config.yaml
num_hidden_layers: 10
hidden_size: 256
num_attention_heads: 2
num_key_value_heads: 1
head_dim: 64
intermediate_size: 1024
vocab_size: 3333
hidden_act: "swiglu"
norm: "rmsnorm"
norm_place: "pre"
norm_eps: 1e-06
positions: "rope"
rope_theta: 10000.0
rope_fraction: 1.0
qk_norm: false
attn_scale: 0.125
bias: "none"
tie_word_embeddings: true
parallel_block: false
init: "normal"
init_std_qkv: 0.0736
init_std_o: 0.0
init_std_up: 0.0736
init_std_down: 0.0
optimizer: "muon_variant"
learning_rate: 0.00364
lr_mult_down: 2.0
beta1: 0.95
lr_head: 0.00792
max_grad_norm: 1.0
warmup_steps: 200
schedule: "cos"
final_lr_fraction: 0.1
batch_tokens: 131072
max_seq_len: 1024
doc_mask: true
train_tokens: 632600000
max_steps: 4827
dataset: "wikipedia_en"
MLP neurons of a small language model. Each row is named by its layer, matrix (gate and up: input weights; down: output weights) and neuron, and shows model dimensions 128-255. Each number is 128 + 24 x the weight over its row's rms, rounded and kept within 0 to 255. Numbers have three digits each. A neuron's up and down rows have the sign that makes its largest values positive.
Before each neuron's rows is what it responds to, as a language model described it from the Wikipedia text at the highest values.

Punctuation or word endings that close a complete clause or noun phrase before more follows: commas, parentheses, table pipes, line breaks, past-tense -ed (arrested, recalled).
L6.gate410:117115097150127104135118166095122138148153142127101097103149118174141124167116119088138074118137134139130106138097108104138149121127105109112148108140120122125141143142139132113094087089104115132084159150150159134172130089125117116097118144142129151140140168106139136086153042122135123083100058136127099173158150125144137109169138144166117138095102135120168132117133136111107176130133
L6.up410:070126129137144095136090172125152135132162072130117147064123126144112113153111086108163125109134169111133108122127167096093118119173165126107097100126139101182147129136132145163150107129133092113113138135155190138133103128143096086135096148134099132137108107165145125090112133107109107067143104098105102124155161108160140126069124131121115135122105128081112128136148184146122154121117
L6.down410:127154172119127115169146085138143139116102136128179151168093147123159122149117121106132117122102132100130084162100153141124094129111159111137105135140121134147133130124162153157128134140137081131145103163126099102124134147138135096086129109150111128130126145115134137113093132155149154088098129134082145137130165127133126136113141146155103116132108168162124127155100123106135113128130

Final word-piece that completes a multi-token proper name, such as Dolph-ins, Willi-ams, Frankfur-t, often followed by a comma or possessive.
L2.gate499:153133126128147122126154131130123129132143118126136092098125126135129054145115093140171149134127150113161086174100112129127136126162124127117149131140106136085139112106141127113139086114083157122099171132138133127131170149129165083164142145125126169120144093130113148060112160130147172136114149125111153132154148161113093145105152132125160137124111106164131139137095105129165110112110
L2.up499:156145126129092078136119152105141164125137131067103119107198155119136154139152108129151103131118136115105137135148154111158139160139133159101122144133173144142135152157138150149111127132124090103097098147097094095087122088081143167095121115126166144093145151078119134131099149130095118183160167128125086142114101105116094139140148155100122136146118119114161141153133053176141110134095
L2.down499:133115131151111127114117133117164094110168159120109150088124121152120168145109146125107144113109089163111157111147103116094141109147142124109133106162113121139143127179134153114127108119156132131170100125130141136111160137132081107109096122093164157116162132184101148104151096151166181073071178117140131131108104134109142088147108090087136061118097114129167091132103093125105145163106

Subword pieces inside rare proper names, mostly surnames in lists, tables and cast or results listings, such as Joh-ans-en, Rober-ts-on, Lar-s-en.
L6.gate979:105130129150122167127127083129110148114147118145111119153098120151108166154151136162132109133132119089166124107123135159129132149150158147107184137099085113121138173146113114147148136104101137180095110112141143075081143131145112105159103119170084123086136098130139136140121132143163132148126107115080169130146092156138162083155136139101102157078121125103130154120138118122131122120173
L6.up979:125105102118134119127132135113083156130161141071109105132088134128168120108116141147142122122128096128155095137173167107129153126160117131137120148137114110088170159128176131170104166129155149106155112157134143094115158130107112097144128156152133125113044130135103135118102113161129142122148111125108138113125147139138177128116138116112141097109081134105140159138141117141156102155119
L6.down979:113188141143123161169149147134107137112148092144126123115164131134156165143162115179114132106123121120124111091142150133146154117144158111089161129100138127109111167174120110117179174154150174157108069113099122131135096146148140114128141126118106134116124105113115097150127117198170107156129108103124133156114129131153130124093130131089112168079130098138143107140147142158188141122152

Commas, dashes, "and", ellipses or exclamation marks right after a complete clause, where the sentence goes on with added detail, e.g. "…selective feeder, in contrast", "…to 527,536—an 80 percent".
L2.gate981:147098140167075076160159137150176117090149121078146118153106156158117135109128161102150131118156136138150137142124124104144114093111166159103104151174146096154140110128130158166152104143133095100112118127121140139126141093125112122110159156137100110158125167135119154153157110105123109078128104156115111154136147159111132112124151142136110122128089102154121126107149135069129167144128
L2.up981:101148106153098124106141105124142139112099118135092136092148142152117127115130175031153159117125121109108159131111144057132109107116151126100153129160126146144064048132163158128151108140149152156174124135124126101138128102124134141119150141074138140153149146147147109099124126124115162118137133127096110123116090125124113113120132136148146116128090090114130090166157076127125154117162
L2.down981:128153136136170142108137088160096130125144089121133105147091158107145123141143128166139140141117153110142081146152209098127110116145141181094125161122100137145137169085090109140114146130104093119120153093090130137135143125153135150110133132152157096091084121105120122169122096161114105116102105150135110159135131119107144129101120103144139167136131134157117133157116144121146092108141

Commas, or a closing paren or quote plus comma, right after a name or title ending a list item or phrase (Pearl Jam, Aucas, Haditha); also mid-word ic/ik pieces (serviceman, Chikkadevaraja).
L3.gate488:111139161096144128144119202099110156141111171115128112115135159107097184183093115138142129157074109157114115140150190151067142124138132155127115151140100102170137130127129111117137168153118113127110105114173140123149131141120118120123166119154117131144134098115174157095106121170166126086145109101059139122141121114134141109155078108142140146111118115132107145143143161168115144155112
L3.up488:103132146126125108107143154120164093113147136170109116136144150106136141199091116132140104129102108170125112160110142109143120127127098114145100127132128152156195122151082142146119167098114152087141107146122148163132152146083104100116147134116218134142142132134106129119123119117145148065096141070118142148120140115130139115131106146096125119118144110093102085120128150153140122133112
L3.down488:132148124133153124134135108137137126094148101121124126128123133122141177131092107147140119158091144129150119084124204138114108113220141132139149158157091136148123125106069128120083127143126084130099126149171118148111148107103128148098164150122107133129111138146123146112126152146158108069079124125098132135179164166178137143159120103110146121138104124137092124202150101100125133108114

Mainly "than" in "more than" before a number or amount (more than 70, a dozen, half), plus "over" before counts, and weaker mid-word fragments such as "inc" in Lincoln or "or" in Bashkortostan.
L3.gate577:081150140127122127161129120131153167125119148080165112097120146111125110134104104127183121124132156135157129167098154153139133171104116140155112154091132136111169146153163126162096147110098150138150166113093104106091129129151167124152148118148117162109124131137105119085116106155162144162135100131157125111156122172090128128121122091097078138135163158130119095122113091125137116095131
L3.up577:140121076138133185150109153147165107123166117111132109154117130113096145122135100131116126143139116138130121114110137129095141093114114161133123129133125135088083135113136117128105104124172102144166129146162111114151091100118150150120170134120125097125127127127125147102152141135115113143126123101129145144170125112125169131161128124150102133089189142157106106122070122128110128117117
L3.down577:129119088161111060149134146110161129113139098166150154117132099145121106116188132146151194140189128136123118106155153148193154088105114165125151141107151127085159133120151131137142105122124119151197158148141139136133086122107139160136158149137128111121151135155168119122138107116155098172109134122111129118144149125112127130119128114125079146142123152150101124130156081132149125073106

Word-piece fragments inside longer words, often consonant clusters or syllables mid-name, such as str in pastry, es in Minnesota, j in Changji.
L3.gate476:138108138122108121101099130123135109074150129084156110196117139103135187152122187124144160139117101097140084129130090125126160144125096130112056146105134095156126093147154111138107125173167148112199081135148138095124139143153112134132119144173097097145126144120136155103149113108133146139140147132145140134118147160106096134150134127138151147109126100127129146140149107099126111111093
L3.up476:136154087149106155150103128146139084115140111110108096146129103163106159104147148134164107133124133103131159145147129157085150118109117148141119159138179131140137119133157121132126098130102116107103115089145155097078118127145090143151106112169124105109112146152123166127121073159140140152143148146119137146143152107115132088132136143158147141088135126115165186158165090144139079131127
L3.down476:136144112089130144129106114085109153103117083128101102120142125139154131094154116124153129158141127154162182161163148114073140084111119152129139149128114108123142104132157126171130148110132082129121115102102148128118120118162131142121085110128086170124114116150157164118132111093142108110153134149118115146130116127126157105113124135151140138085099087127145174148149118128134147114145

Word-initial fragments like heal(th), house(hold), fem(ale), and connectives to, and, of inside set phrases, mostly in tables and infobox lists.
L6.gate757:094171124124123104150187123169119137122107093112106124138075141093150132142159118125109117137139081132154112121111149126134106113135134086113180140155124088121124141139152115118129144126108109121154099101153121134168129073086148150113144097117114120103129147156132090128178146064116118175167118108083135129155138076138114136113112134106121143119144134121138116135136107170090138110120
L6.up757:117120124084134115148146106133155136108164140149081138181116124133128116154145130109123162135136135118141132145154138157122133135110120133133109149147108092179115150135115095142123128160125124142109092151140144136120123155115155105107171122140141139146146127132163107084153156114150130122138129165142109136177129134136153127122134144113090174162075133127105160108204145131118119151123
L6.down757:130158116124111185117131119119113165108144101139165088173095124087149137124144127129115152102129110103175110095090127128125150148103145115118122151111102165094155130140095145109127131108138144126116108103128127179133162143160109167107152130112170091126145144117089133116138145081117136165111148157150177119104104134100126156075136102090151125091160127115106120115156130153124137114133

Short word-piece tokens inside a longer word, where the word is already predictable, e.g. contr(act), serv(ic)e, Ac(t)ress, t(ank)s.
L6.gate128:129135124101138166109138174128122154160146134140160169128198104061087157134113138130132144128155114147130127103128177130110132164121128063136119162087097142111136132166117105144082110137069175119162122190136136162104101131152142150138169096136158141114141121082094114128140132095134137109130114097084163126152128153137124141116133157097162103125100095150144094106142125112129122134173
L6.up128:097114136157147097158182173152144135146107143150164108101131125114096109147145179112158134119159151108095122151143104117156153162110123122147132129128079127090131115138126101103136077096115117136148130124121145095084109138145101136107177166078147141153114121117094135153183152095109121126098158140144117108153095145131152172155110146121126115123117095136121138177132105113112164127106
L6.down128:135119099150167114158156102153123104107124126107117181107144138161128135167081109137150165162145124134101104130095146160129148140135081115145118132118132118126103134149162112206099076112149147119115140143124137169105135136137112103114099148108169155113176160087145108127131114142117133119134104087126108122125118138113131138123118162133158133168128087147132122093109133092165107129140

First pieces of dates in running text: circa/c. before a year, day numbers before months, year fragments after in/from, e.g. c. 1625, born 19 September, from 1919.
L6.gate601:104168133099113096123167123124111117137141102105141096120179147113109158073137152143128124178114110127170100138110171109124130156108095176138089141147130118124150123147144133161130116105144142144104134169096131143105122172131124113141142151152104122129115160092105101119149140160077071145166107125141082125127171062104139120143133112148134088120116142136151152147136176133164106050153
L6.up601:133124076124142116112131175121163117113127132148119122147142086148147135120137140142160126151102188113124134144135091158136148139130109124174129114136155098150115115142109115139121088125089150139162131114133143090090108172096130131109142163074112125145149091124079143095117190122165136115131109129138152095168148163137099109129095137143135135147177171160114170173149158106161155124120
L6.down601:086104096143091088104117129180117110116090090186125126095104125109138134145155108111062122134123104129111116099152125141159155150137125140151088124121187107115128148145105078131083110122170101096139134164086134116155111136140194137114101163135135166127118128134118132127113115127129130119134114131105138108163111145126101100156154095132157097153137121121133179120144098086125111066135

Mainly "than" after "more", "rather" or comparatives, usually before a number or amount (more than 70 cities, rather than return), plus scattered mid-word fragments such as "sequ" in subsequently and "u" in puts.
L2.gate12:151172153108106095103100131109119134086079137159142113154153140124115101154111131162105108118118142144181090145109130097138166125122117114107127104114116152108150134108068151126092130140157140096171119130133099123142130147110132136121095113072101153093115080128078158151119142113120100146153153090152127141140114099115110125129165119162122176124149101137112164155084126144131145133127
L2.up12:125096098091100143146127121146164145118134122108116144120112108075158108132178141122139135106204062108112125123156103141106112126178136098097150168127139138114152123110144087123113064116124110120090130092162114154129151141139132107126124117095097184117121117151124098097160103119138089170129090103088119109148155073160149097118142095145095161132120133106155151130092122117111171143129
L2.down12:126118089138118083091145121148117120124146146125099117109101158107133095116158096088152167155155113120124127130135131122168126196127137113102127127135168156140126139129115140133125150081162122091152161127126124131137111088125090090112132126082110165128114157099156107129143084141183093159094124122075118100151166113170154112134094088113116118136150085132157108106126141115093153137125

Middle word pieces that follow a fragment ending in c or ac, completing words like Ac-t-ress, sac-ri-fice, struc-t-ures, Cric-in-fo.
L2.gate969:137128159152118135125150177114140110092175140082124169178115116130162118148150149122094131128144131156096110151137168120154122088156105113094134131147112164103133175142159105153112130149130091067128125089132092122142141079109141108152136125095114158146123135092150164151154112110106152119169107108122124087132112107134121158146088123176075115092124089100124121176123129128165144162096
L2.up969:113137084130132118109154128119144127140148139149126097144154141124144158130146150134143145125120148172086158112136135173110137110131127127109122124101104118123160089153130131096108119140160163141146084201154110145121160104132105147138164133121137127124125172116142128138100137133142116129094172108145171126128135167120150137123111135093116131160129143141092153111133155162104104136129
L2.down969:148080118114128162114094130121140106172128166063130107115131092151130149097133146131117170139151133128118127129128111102114133134195099119123113113095167117136071105126108102131167166163083157120117083178145143137154129134179140152100139138123161145123142123136161123094140176119088143097131138113158154155076130114114128150086126144118109157147134140112123125137103107144106143101114